MLP neurons of a small language model. Each row is named by its layer, matrix (down: output weights) and neuron, and shows model dimensions 112-207. Each number is 128 + 24 x the weight over its row's rms, rounded and kept within 0 to 255. Numbers have three digits each. A neuron's up and down rows have the sign that makes its largest values positive.
After each neuron's rows, "raises" lists the tokens whose logits its output raises most directly, leaving later layers aside.

L8.down39:107146140131176164076109131077138104105108136117172176116159149162138157158135120137138161123160117125148115158138133110122132092107109104117102115118128135077139149124140146117092102104116111137135072140095086155114110108144139120112132128118118165079170111136121095190093148132141108131
raises: "u", "ility", "if", "ning", "ical"

L8.down203:140118129153126130123104105128152112121152118130077107098093148134137164107148131117102093142074124117131127138132085080103094106145145185082144140149115138097108134121097131105138121132090188151110122166144116103131145137126168137069150119114126108133153120135097174076103091122140148139
raises: "ional", "ions", "ion", "flower", "ium"

L8.down780:110124125129133145108075125137107151122150128120116115106114142138125140122196133120111146159120090108148094098142165122102148099166125103155104153143118154113110146117149099109122150096142133169112117150119112126145111154087138090069132091088171142161126131140143107146124134126150116126
raises: "tain", "ign", "nd", "ment", "int"

L8.down21:142111147091136117159107161150126148127096126116101129093147153098151113112107126131120077091114138119109098135127121109098188134136149107169072136078121129122133125151105122139084129138136151113093156142145119136148149152111150112083172129108161164128081136134128133149104102063080130103
raises: "d", "di", "ted", "ting", "ng"

L10.down434:127130117101103179119115106125138120137142149130127175113123114174115137142104127090125133109132134121131111137102107129116102146153143104130100146113132094098144119127116125072150167153119181144111127151135167146127138140127124147176198108133135108132178095179119109146108142115123090101
raises: "ted", "ner", "ting", "age", "nar"

L10.down110:110143093072132148123091132159116129167130129155094143127094104130150117132129132147127130102094128126158113124123163145156134163141114124094117107119127094144118116132181085123130122112133096145115101164103096168138121174167148108146163139156139096152176152096132085150111111130085067127
raises: "tric", "tion", "cus", "kka", "tu"

L9.down7:163170149130126149095123138111105102089131161173117125128145072150126169167143108112102150154120089142140140159129140153184166109132103137143180134129149164152155113138102128135159155100103128127101147142134139122094145079147120136094116105164098130127091134135146162111161127129121121125
raises: " (", " (−", ")", "ural", "ld"

L10.down822:137089138158110145140114138151120139133139116117101146133122135138144134127120126162124146115116139088136121089077135125115156149142128098125124103131177148106156142125111103111128129137154157101111134165148175105134158162088117119163114125101151124164165168160093131161154126126119131130
raises: "ine", "mit", "mi", "jan", "ina"

L6.down606:057153096147125112154135092177112089090121114149140121115142162072097133168127144112119139120158178125117094133145133108134151109111107151133118132147139160142094127151119136155171134126112112146090098153128138131096126138158140081165108127130170140153080122140127156125168092127156114127
raises: "z", "in", "s", "red", "ris"

L5.down52:143116137144130149112091175124186175112163120133111124139122103166160143147135118116119145108133158115086136140147117126128173110128157138136121143139118115148097093108115113101062081084155123124165115135090173084112126134116127158085102164093159153096146114109163105127144138151147107120
raises: "rated", "recogniz", "list", "aged", "ble"

L6.down161:121143144096134139141123106148171106135098117142175096142095103139143154125107119122135131153106129123126141103158118119125144147128143083098162117125107134083102085084149142120132143167152162140135109174124114165100132146108141102104118128127165160085103089117076126156121121129118139144
raises: "ize", "ious", "ized", "izing", "ière"

L8.down81:127115116074166147123107178103089136074107086077095163085118114152157114076144151122140167087123132147143105158088118109131123124163110115142101135094125131080157116105168114114129111111139114105155132110100109142122089135133138101132172129110114176147156157146152068135085133142126100106
raises: "i", "e", "ta", "ae", "pen"

L6.down329:155133113130119101150156114175067120137101103105102103151132103098108154123159142162149119122111163100075118113131156112120128110088150121135134150113168139162074113150105140121107105130125144144169113092107156163163158150129147133121203127090115078100135122125176117099088123092126090141
raises: "e", "ato", "au", "re", "n"

L8.down8:149113121123078103092181111120135114158137182097140144116112112134093129135179136162136132158123142143142129112166112097088139082121118099136121115168145134111116113113118120089180115177118138118139142114145085125130092147140141148121125122115108081112118133120152134141133125112115127133
raises: " years", " months", " year", "est", "th"

L6.down250:108094101095085150085166155104114164133122099102145126133083126133149173151100119155134149141128179124105180129164102105129128144104161145138107131127144132166140086148091097165115101138171109139119103132136092095116114141148099144067151151126118120128162139122128107147112144122158142165
raises: "ure", "ore", "uri", "cr", "or"

L9.down264:089120104123106093106107134104179155134132124157158126098110101092116131094171147131167159125173104150130161083114087145135164108142107156158133112115110118143133163153190112142095110109159128132100142139132164152182129157140138101121089130155140134129129144144136168107095169119145111140
raises: "day", "lla", "ttle", "CEST", "ber"